config = dict(
    head_dim=96,
    norm_place='pre',
    extras=['capped logits'],
    lr_mult_down=1.5,
    decay_shape='sqrt',
    batch_tokens=16384,
    dataset='wikipedia_en',
)
MLP neurons of a small language model. Each row is named by its layer, matrix (up: input weights) and neuron, and shows model dimensions 96-191. Each number is 128 + 32 x the weight over its row's rms, rounded and kept within 0 to 255.
After each neuron's rows, "fires on" lists the tokens most often at its 100 highest values on Wikipedia text that the model never trained on.

L4.up531 [ 91 184 184  55 121 156 190 115 184 136 137 154 144  99 164 126 135 137 159 114 160 140 171  95 115 173  89 118 158 144 133 169  64  76 135 101 111 116 105 124  93 156 169  98 174 101 138 153 144 109 140 114 162 160 101  87  80 105 126 131  68 127 102 164  46  66 142  84  80 119 122 187 169 144 160 157 140 116 148 141 118 119 171 123 128 170 127 132 142 162 136 144 158 100  95 129]
fires on: " his", " the", " her", " ad", " a"

L4.up718 [120 128 129 177 113 141 168  94 133 151 166 146 149 152 149 154  86 160 103 102  61 105 155 139 104 102 139 146 175 116 136 136 142 118 111 135 132 198 121 150 140 157 143  77  96 110 152 105 134 131 103 140 149 215  87 120 100  75 136 185 138 163 135 151 160 122 131 118 141 151 132 129 123 107  69 159 113 198  91 143 172  99 146 105 133  81  87 115 135 159 125 167 146 174 156 130]
fires on: ":", "ased", "oss", "ed", " On", "ive"

L2.up398 [118 156 178 122 139 129 128 159 117  83 103 116 145  95 163 134 173 164 173  98 112  91 153  89 103 134 148 135 180 172 130 102 140 141 155  81 107 128  80  90 135  87 119 113 176  96 185 152 122  87 133 126 107  98 120 152 106 170 150 109 138 159 186 158 107 135 149 124  84 174 176 166 159 106 129 155 138 123 100  62 139 173 133  73  91 108 176 129 105 132 151 130 143  89 175 153]
fires on: "le", ".", "ce", "ist", "em", "om"

L4.up372 [119 104 156 127 131  66 124 132 153 147 133 150 130 125  88 185 150 145 118 108 123 180 102  99 107 187  54 165 100 102 119 188 146 141 140 110  90 114 167 119  78 176  74  87 120 118 198 135 111 155 139  82 188 141 146 115 155 167 185 130  94  86 171  91 124 176  43 159 170 130 121 119 159  94 108 111 152 163 195 163 145 120 157 181 120 112 166 109 136 136  94  84 121 145 124 135]
fires on: "et", " of", "ic", "ite", " with", "iv"

L7.up88 [139 137  85 116 130  61 122 131  52 117 129 110  88 123 102 156 114 133 142 151 212 121 147 102 144 137 102 138 176 115  98  63 124 162  90 189  96 194 113  82 124  95 137 127 157 108  96 121  81 117 140  98 156 144 127 193 111 125 155 139  90 105 180 122 123 121  84 156 142 115 129 135 165 191 123  68  63 132 102  86 104  98 183 192 155  94 138 168  80  84  69 112 107 170  93 148]
fires on: "ly", "an", "ic", "ed", "ely"

L9.up176 [133 154 108 141 155  91 111  96  94  71 125 126 155 112 115 168 138 145 151 181 149 119 162  98 200 131 122 117  92 118 169 163 100  78 108 143 144 141 100 162 149  49  92 102 118  93  93 122 159 128  92 170 137 170 157  78  72  79 155 197 185 160 114  99 132 132 141 146 123 100 107  86 136 131 103  92 133  97 120 135  94 117 161 188 149 153 187 108 100  83  68 162 127  84  85 124]
fires on: " O", "m", "2", " o", "t", "um"

L6.up381 [117 135 164 205 141 157 134 166 143 173 163 174 166  94 142 158 156 127 122 150  68  93 112 120 122 146 124 155 116 128  71 100  46 148 162 118 167 170 188 134  80 156 115  80 105 175 159 117 100 139 115 170 117 143 104 177 101  83  84 197 124 155 168 116 126 132 130 151 140 160 150 165  79 152  82 159 110 128 105 163 143 116  91 147 135 109 161 136 107 130  87  84 148  87 140 155]
fires on: "orn", ":", " on", "ased", "born", "n"

L4.up36 [179 149 135 128 115 148  85 105 147 115 145 151 164 174 146 118 129  91 112 123 130  94 132 168 130 119 206 132 114 155 147 116 136  91 175  44 126 157 158  89 164 104 179 123 111  91 162 154 121 100 132 168 119 146 173 109 121 199 155 193  98 140 164 134 147 110  51 143 147 175 102 109 149 101 102 176 150  92 172  76 179 172 133 152 116 176 140 142 176  92 141 128 164  74 143 146]
fires on: " of", "==", "ial", "re", " and"

L9.up384 [ 68 153 164 129 179 155 140  96 130 141 136 108 160 153 101  95 102 140 153 106 167 122 128 137 150 191 176 128 132 169  79 134  76 126 100 156 123 118 114 122 103 145 123  42 164 121 112 147  78 108 134 102 159  85  61 106 130 124 152 100 136 116 145 137 106 123 205  95 178  34 108 134 106 143 157 106 126  96 109  73 123  92 174 145 119 130 176 156  78 121 128 192  75  93 107 175]
fires on: "\n", "r"

L4.up494 [134  98 138 120  99 153 123 125 133 120 106 153 159 111 136 173 167 108 122 136  76 165 132  96 102 133  44 119 109  99 168 203 114 120 156 116 149 141 118 102  74  37  98 121 145 123 130 158 121 101 150 135 176 122  57 133 135 123 118 196 180 158 158  84  93 163  67 162 143 131 168 165 108 179 133  92 111 105 160  71 147  93 152 198  99 128 118 132 126 136  93 155  88  85 165 144]
fires on: "iv", "oun", " of", "g", "ett", " dec"

L9.up81 [ 95 181 132  98 128 166 140  92 143 122 104  90  68 132 139 121 119 121 143 191 143 175  91 134 134 187 186 112  61 103 121 156 132 123 131 142 102 128 110  92 125 169 133  89 151 180 146 139 166 122 114 148 118 102 152 123  80 150 117  80 144  87 102 116 103 165 131  78 142  92 119  96 159  86 142 176  83 125  85 114 135 123  92 174 126 144 157 120 106 153 134 211  51  81 105  88]
fires on: " St", " st", " B", "t", "r"

L2.up304 [120  57  89 112 214  52 147 117 131 145 103 153 158 114 152 116 146 138 163  95 106  87 175 147 129 130 123  63 142 210 186 110 104 161  95 158 150 166 164  85 142 101 103  78 169 119 143 129 128 106 114  86 121  90 171 167  95  81 152  96  84 168 199 136 121 167  96 128 165 140 123 143 110 162 134 179 144 164 170 127 139 136 116  90 128  86 165 161 111 101 150  97 131 111 138 118]
fires on: "l", ".", "om", "or"

L4.up234 [ 87 194 152  70 127 152 150 149 159 142 152  96 174  73 117 159  79 169 102  90 150 140 111 114 133 174 170  79 163 162 115 167 114 189 127 217 132 165 117 144 124 103 105 107 102 125 105 108 117  91  93 127 123 119 110  85 123 112 150 180 103 133  84 105 150 158 202 116 140 121 163 100 169 122 188 127 135  92 109 109  98 136 134 111 140 156 124 127 162 170 149 105  58 123  85 196]
fires on: "ru", "\n", "á", "ug", "au", ");"

L7.up184 [106 122 139 173 107  92 106 126 175 148 131  92 171 142 143  86 117 114 127  35 137 139  92 118 115 114 111 102 113 153 162 179 178 143 101  80 165  67 125 125 158 113 154 101 190 128  97 154 129  94 120 118 152 131  82 153 147  97 154  93 152 121 123 116 132 127 144  57 141  98 108 108 122 203 114 158 127 111 109  82 164  77 126 113 160 147 152 143 124 173 107 171 156 133 110 174]
fires on: "her", "i", "if", "in", "er", "r"

L2.up266 [170 141  97 137 138 140 174 168 126  44 155 177 114 161 140 121 130 135  96 130  85 162 132 156 166 180  87 185 118 160  95 161 118  52 108 154 156 130 172 145 144 151 147 154 154 144 156 118 142 161 166  59  83 180 137 126 166 109 120 163 152 173 166 143 122 115 124  94 154 166 119 135 114 126 125 139 123 181 132  67 105 103 188 105  83  95 124  99 109 142 154  95 122 109  93  98]
fires on: "le", "r", "ain", "i"

L4.up260 [116 121 148 133 133 163 159 155 171  76 128  58 161 128 132 142 145 130 157 123 134 191 138 165 135 144 112 130 129 113  83 182 148 126  90 144  55 112 118  80  94 187 164 136 184  81 159 149 125 116 159 138  78  85 108 143  88  93 137 162 115  76 134  93 176 141  85 118 122 124 145 144 134 127 147  91 171 178 147 101 117 111 114  77 181 133 142 131 185 147 131 147 137  87 109 149]
fires on: "et", "n", "ent", "est", "ed", "d"

L6.up24 [164 122 110 129  47 157 115 146 137 154 154 139  65  79 173 125  80 109 144 127 156 132 115 165 161 141 116 131 142 153 132 136 134 168 106 136 109 140  88  94 123 130 141 147 142  76 133 146 125 121  97  77 155 186 118 170  90 106  92 128 106 170 123 147 111 214 182 100 152 141 114 127 128 105  85  86 128 124  92 183 155 193 150 147 149 191 120 193  98 206  76 149 148 153 147 121]
fires on: " l", "el", ":", " kn", "ong", "l"

L6.up300 [122 150  84 104 116 154 110  91  79 136 104 105 133 171 171 135 145 102 120 101 106 152 174  97  65 185 101 115  93 158 137 146 127 167 147 163 108  73 142 122 123 125 119 115  81 121 162 133  85  80 159 149 173 149  86 134 104 183 123  96 105 137 166 134  65 134 135 117 175 158  95 168 160  86 158 161 140 112 139  95  94 100  75  88  68 160  55 158 187 171 132 115 114 165  93 100]
fires on: "r", "a", "t", "es", "l", "our"

L4.up143 [108 148 206  75 133 168 158 191 142 180 134 145 165 190 123 133  93  92 103 126 144 204 169  78 149 102 143 133  82  97 147 140  69 161  80  84 154 146  68 118  84 161 161  64  94  77 144 136  89  90 123  81 156 148 100 149 150 137 147 161 117 118 128 135 137 110  59 126 114 121 116 111 163  78 143 109 115 142 161 148 150 137 138 124 164 148 127 101  90 188 109 172 148  99 156 100]
fires on: "vel", " her", "b", " a", "ol", "el"

L6.up251 [116  96  71 116 130 133  56 157 131 131 121 161  88 168 120 135 112 159  84  98 148 168  84 115 114 156 204 149 120 147 171  80  74 106 139  87  83 151 147 150 134 159 189  89  82 132 126 131 113 141 104 169 102 110 199 149 135 159 181 120  89 143  71 144 108 120  94 146 153 113 124  98 165  94 127  92 156 128 176  64 154 186 148  96 157  67  87 150 122  88 163 132 170 118 128 137]
fires on: " and", " of", " the", " &"

L4.up302 [107 155 123 113 173 160 105 113 104  65  93 111 145 181 170 134  99 129 160 194 149 177 137  88 161 105  98 122  88 168  88 124 118 116  91 122 136 173 138  89 114  75 130  63 119 120 115 129  90 100  86 107 137 144 149 143  71 103 126 121  95 144 127 167 104  86  99 153 135 150  99  68 139 107 111 171 165  95 115 156 146 175 117 165 121 138 198  97 108 123  78 145 106 140 138 166]
fires on: "m", "um", "ib", "ff", "ab", "r"

L2.up174 [ 67 155 110 108 132 150  62 135 170  83 136  71 108 184 134 139 144 159 166 189 108 164 127 164  91 115 178 155 123 130 179 177 116 158 112 122  93  95 132 105 113 131  75 133 175 129 122 128 149  90 137  70 152 184 134 136 106 119 129 139  96 117 146 163 127 112 185  92 115 176 138 161 113  86  91 161 147 135 133 144 109 141 109 103  87 149  91  63 118 153 147  95 100 150  61 108]
fires on: "r", "l", "ice", "9", "e", "ide"

L6.up84 [130  89 103 120 151 189 136 157  98 130 152 139  93  81 102 139 168 144 122 116  78 137 136 170 115 166  91 124 145 107 121 202 105 157 144 142 101 138  92  96 107 124 165 129 142  95 141 121 114 128 128  86  78 149  74  87 144 127 139  60 103 125  57  90 187 208 138  99  65  86  91 112 148 146 139 113 124 142 162 106 149 117 112  78 148 142 101 123  99 152 143 120 160  86  75 156]
fires on: "ent", "ed", "ess", "it", "r", " "

L6.up487 [115 143 166 116  82 141 162  86 115 131 148  90  75  81  86 127 115 104 150 133  69 135 129 115 107 154 216  90 135 120 103  94  65 152 149 108  86 149 107 217  86 185 120 129 147 162  52 122 156 135 102 177 139 129 110 119  94 134 144 153 138 116 120  66 100 135 161 166 178 135 124 141 140 125 146 161 102  91 137 140 153 176  70 137 136  91 152 137  79 121 196 125 133 159 103 123]
fires on: "-", "c", ",", " –", "m"

L4.up527 [103 174 122  93 146 144  95 121  70 215 119 128  78 112 157 150 104 117 112  73 135 184  62 123 169 113 156 112 117  92 130 142 169  84 118 164 117 112 119  56 131 142 124 136 130 180 188 129  94 110  79 138 167 174 102 135 143 154 145 140 152  87 102  78  96 120 102 116  81 126  99  78 156 159 117 160 126  87 129 156  85  98  88 113 127  96  97 140 182 119 117 192 133 186 190 119]
fires on: "r", "uch", "ed", " $", "erv"

L9.up302 [126 137  82 159  98 189 131 137 133 131 123 104 125  75  76 144 154 101 115 112 155 138 110  67 109 144 149 122  91 110 154  49  75 134 121 138  98 168 157  93 139 162 124  80 155 210  85  90 118 112  77  89 182 144  91 165 112 121 143  74 149 129  77 104 103  76 116 122  78 127  79 101  75 103 145 118 127 116 165 108 187 160  97 111 114 147 201  58 119 145 125 116 178 132 165  89]
fires on: "it", "rit", "an", "t", "l"

L4.up212 [117 115 150 218 113 151 122 164  89  95 154  82  66 161 148 133  78 118 126 157 136 112 141  66  96 178 151 151 124 113  78  72  95 152 136 105  88 166 134 144 175 148 135  97  91 162 110 114 134 169 100 172  57 103  89  92 122  85 121 189 123 108 121 184  94 166 154 119 151  66 128  80 115 186  93 170 100 132 141 136 132 158  90 146 133 102 131 101 112 108 139  93 132 165  92  86]
fires on: "|", "ed", "c", "-", "m", "ric"

L4.up755 [184 143 127 144 173 118 137 151 104 170 107 162 130 160  79 197  47 177 109  88 132 143 117 102 146 143 111  88 139  92 174 130  89 124  96 140  97 135 133  61 117 137 100 108 163 108 154  96  80 153 144 171 202 124 135 145  46 160 111 167 152 126 134 136  93 153 128 194 110 124 124 105 132 148 144 102 108 135 149 113  87  99 152 109 164 148  68 146 103 124  69 188 126 193 124 110]
fires on: "ed", "ated", "le"